{
  "n_layer": 10,
  "d_model": 160,
  "n_head": 5,
  "n_kv_head": 5,
  "head_dim": 32,
  "d_mlp": 640,
  "vocab_size": 2048,
  "activation": "relu",
  "norm": "layernorm",
  "norm_place": "pre",
  "norm_eps": 1e-05,
  "positions": "learned",
  "qk_norm": true,
  "attn_scale": 0.177,
  "bias": "qkv",
  "tie_embeddings": false,
  "parallel_block": false,
  "extras": ["capped logits"],
  "init": "normal",
  "init_std_qkv": 0.0395,
  "init_std_o": 0.00886,
  "init_std_up": 0.0395,
  "init_std_down": 0.00886,
  "optimizer": "adamw",
  "lr": 0.00317,
  "lr_mult_qkv": 0.4,
  "beta1": 0.9,
  "beta2": 0.98,
  "lr_head": 0.00957,
  "warmup_steps": 422,
  "schedule": "wsd",
  "decay_fraction": 0.47,
  "decay_shape": "linear",
  "final_lr_fraction": 0.05,
  "batch_tokens": 32768,
  "seq_len": 512,
  "doc_mask": true,
  "train_tokens": 264700000,
  "steps": 8079,
  "dataset": "wikipedia_en"
}
MLP neurons of a small language model. Each row is named by its layer, matrix (up: input weights) and neuron, and shows model dimensions 32-159. Each number is 128 + 24 x the weight over its row's rms, rounded and kept within 0 to 255.
After each neuron's rows, "fires after" lists the tokens most often just before its 100 highest values on Wikipedia text that the model never trained on.

L4.up345 [118  91 113 115 115 114 140 134 134 129  92 105 146  77 124 154 122 127 115 163 150 143  83 141 117  49 160 143 100 130 149  99 127 114 123 139 100 113 147 120 118 150 124 121 153  83 137 160  88 123 158 149 139 129 142 122 145  89  94 146 128 135 127 118 150 165 151 121 132 130 100 137 138  96 155 136 148 131 122 108 128 132  99  73  92 115 148 116 158 147 107 107 156 138 118 150 133 107 146 111 157 110 108  80  96 146  94 137  97 160 125 134 126 131 142 162 135 156 128 143 153 139  98  99 157 128 167 112]
fires after: " ch", "y", "ch", " M", " W", " She"

L5.up552 [140 124 121  84 137 154 140 131 146 120 128 136 120 124 121 142 150 131 109 134 145 113 124 104 136 125 123 174 129 171 172  65 180 113 115  68 105 109 125 104 146 193 150 124 140  65 176 125 100 124 120 212 163 103 121 113 149 151  92 143 115 135 157  81 128 143 163 119 195 138 126 168 136 113 134 117 173 104 142 118 111 162 129 130 110 138 178 111 147 126 115 125 134 134 124 106 105 118 105  98 115 115 138 130 144 113 120 106 142 126 135 122 132 136  90 117 129 157 141 129  94  95 142  97 128 102 144 104]
fires after: " the", " American", " The", " Je", " his"

L6.up493 [105 131 118 115 115  70 144  94 133 166 115 136 118  97 133 159 130 140 117 168 155 121  92 130 115 109 171 108 116  93 154  82 127  89 140 103 104 143 110 113 121 163 125 123 130  83 157 184 104 112  96 120 159 116 155 139 142 164  96 182 115 136 138 108 109 116 128 139 129 125 128 138 113 102 149 130 160 114 154 124 137 124 139 134 136 141 139 110 141 122  91 127 165 165 119  74 131 140 111 155 155 114  99 155 108 134 121  63 117 143 125 118 110 102 148 155 131 120 178  83 107  91 116 123 190 109 133 120]
fires after: " an", "en", " ", " un", " Ben"

L6.up424 [188 108 121  83 103 126  99 117 145 157 145 137 148 127 132 116 121 132 120 122 144 122 134 121 121 137 131 131  89 110 136 117 150 116 137 146  47 126  77 107 134 154 135 133 117  97 138 167 104 128 149 122 143 131 127 102 150 106 120 117 111 134 179 144 109 171 126 191 128 118 106 148 176 104 138 117 112 125 127 122 136 130 139 148 154 151 115 112 144 138 167 140 116 122 129 118 135 142 185 155 186 119 105 130 167  90  82 118 116 129 156 107  98  68  92 146 138 158 152 101 110 133 125 156  97 167 142 130]
fires after: "ar", " N", " d", "n", "par", "ed"

L4.up183 [115 113 113 135 139 152  95 134 157 162 104 146 115 152 131 100 153  85 131  69 108  85 134 119 134 114 122 119 110 124 115 175 170 133 148 132 154 137 123 179 129 143 110 162 105 101 154 140 147 123  88 148  95 113 147 131 154 125 147 134 122  82 158 100 148 137 132 141 151  86 151 128 178 104 120 121 134 106 161 122 143 130 109 143 220 113 126 124 133 125 131 117 120 123 143 100 150 110 124 139 154 116 122 114 133  88 105 129 107 113 126 196 103 129 112 118 116 122 104  95 103 129 127 172 137 170  92 156]
fires after: "ar", "di", "l", "man", "mar", "qui"

L4.up45 [ 89 141 120 135 159 107 110  99 129 149 113 141 111 149 162 136 146 103 121 111 129  89 145  96 136 115 109  77 118  98 128 109 153 119 168 121 166 140 125 157  98 128 134 141 112 114 115 148 107  67 122 142 105 129 143 147 121 145 120 162 137 145 133 107 141 142  93 105 174 103  92  89 125  82  94 164 156 120 143 129 143 121 130 124 126 115 127  99 175 129 157 115 104 104 146  84 108 118 131 156 143 115 122  69 118 169 118 155  84 160 155 122 130 155 136 119 113 158 148 106 120 139 141 141 124 139 111 102]
fires after: "est", "der", "et", "ter", " inter", "x"

L4.up426 [129 130 148 175 137 152 166 127 134 115 140 128 142 132 146 147 147  93 115 101 118  91 153 112 112  88 159  97 153 157 114 124 156 109 181 130 121 130 126  99  83 113 141 179 109 112 133 121 139 118 105 138 140 118 133 119 139 129 129 112 114 124 166 123 132 115 106 158 130  89 150  92 137 102 156 125  85 130 132 120  94 140 126 108 119 120 169 111 134 124 139 127 154 127 137 173 127 148 149 129 130 132 111 151 138  84 118  84  87 114 156 206 124  97 180 143 135 120 125 196 113 136 146  93 113 118  98  71]
fires after: " co", "ri", "ci", " Bri", " E", "or"

L4.up29 [141 115  87 150  82 137 113 169 147 137 104 104 135  83 132 150 148  90  83 106  92 131  87 155 116  93 139 156 114 101 134 148 127  81 135 103 136 127 119 154  91 125 110 115 126  84 159 155 107 145 147 140 157 176 161 117 160 100 126 110 108 111 129 151 177 140 116 131 138 120 133 110 148  66 118 134 135 139 129  98 154 134 128 116 111 154 124 105 124 132 116 124 133 153  90 161 182 149 132 147 138 122 135 118 170 115 104 137 116 171 117 162 119 117 119 144 117 140 112 108 105 153  97  79 117 129 129 142]
fires after: " st", "B", " B", " Sh", "D"

L6.up239 [198 109 160 150  96 141 117 128 147 115 132 137 137 145 144 166 144 113  90  76  92 144 106 122 125 136 168 181 116  76 123 148 149 144 123 107 143 118 118 145 105 125 113 136 147 123 129  99 101 116  98 128 137 128 129 102 127 123 137 154  99 130 135 102 153 124 133 129 140 143 122 143 168  72  94 147 110 152 124 143  90 147 134  99 131 136 128  97 134 148 129 143 119 152 116 139 131 142 154 106  93  88 103  72 132 145 122 108 119 160 136 164  85 101 160 142  71 166 106 104 120 116 105  92 128 122 124 128]
fires after: " 19", "-", "–19", " (19", "|"

L6.up326 [155  98 140 155 104 158 125 122 131 132 155 123 111 104 131 107 130 176 114  84 115  91 140 125 122 115 162 126 118 122 103 141 124 132 120 118  77 115 142 180 115 142 132 144 183 118 165 110  93  87 152 129 140 136 147 136 151 105  88 122 111 125 113 130 104 111 144 137 157 130 123 126 126 154  92 131 124 158 138 137 114 168 113 110 115 160 148 123 126 134 106 108 102 163 120 144 131 114 169 138 135 113 121  52  97 123  86 118 123 155 163 125 121 133 172 133 121 155 114 140 108 107 125 120 191 109 129 134]
fires after: ",", " October", " May", " August", " September"

L4.up435 [141 120 112  89  83 131 120 112 105 141 153 146 132 137 136 166 155 137 102 154 127 113 102 136 122 118 127 149 178 139 155 126 161 134 115  45 135 130 159 166 113 147 149 133 166  96 148 133 118 130 121 169 166 101 113 105 121 123 149 133  94 116 137  81 167 135 168 129 181 147 123 111 122  83  83 146 133 131 154 127  84 125  93 111 137 148 137 104 163 136 169 127 145 140 107 148 145 168 119 100 105 125 128 117 159 106 111  76 130 121 101 100 112 102 161 134 118 129 146 125 167 132 122 132 158 136 111 134]
fires after: " Ru", "I", "H", " Ra", " He", " Ba"

L6.up378 [135 110 114  93 145 128 150 122 135 106 194  88  96 110 122  70 114 138 119 128 145 141 150  90  99 110 143 133 129 131 134 168 158 147 152 133 109 137 127 124 127 159 142  95 132 121 136 130 122 129 133 157  92 108 158 103 169 116 149 150 137 121 119 118 167 134 121 170 153 140 126  96 130 107 149 144 150 101 150 125 142 117 114 145 146 148 215 109 148 137 141 104 125 130  97 115 129 110  97  91 155 111 124  84 101 157 125 101 134 159 140  68 126 122 116 115 107 124 105 141 142 116 123 142  80 110 130 126]
fires after: "s", "ch", "us", "d"

L5.up313 [150 152 117 106 122 112 121 129 148 140 151 137 114 152 156  81 185 119 115 112 128 100 124 121 152 152  95  93 128 153 178 101 132 141 147 118  83 106  66 123  91 159 116 164  91 140 124 129 158 115 101 145 140  77 126 137 120 157 116 158 143 112 115 117 138 135 136 139 125 122  97 104 144 145 120 180 119  79 117 103  84 119 113 129 107 154  91 114 145 126 135 129 128  93 135 156 125 140 167  95 148  81 118 138 110 170 127 122 103 175 137 127 118 108 133 176 109 148 183 158 123  82 132  73 103 149 118 139]
fires after: " the", "x", " his", "s"

L6.up313 [177 182 130 120 114 160 165 134 127 137 139 151 122  96 137 130 154 166 128  86 123 153 130 109 109 113  68 121 124 145 142 118 136 139 133 135  89 129 151 123 159 140 144 119 121 118 125 111 113 126  82 152 133 151 126 135 114  92 101 103 131 148 164 126  83 144  89 161  98  97 131 187 185 108 132 117 138 145 141 132  99 136 154 126 132 123 152  85 134 113 174 115  76 169  94 162 120 145 118  89 140 107 135 146 142 144 104 115 102 134 125 156 139  86 113 126 124 127 161 156 105 156 135 114 110 121 158 119]
fires after: " I", " O", " p", " To", " P", " San"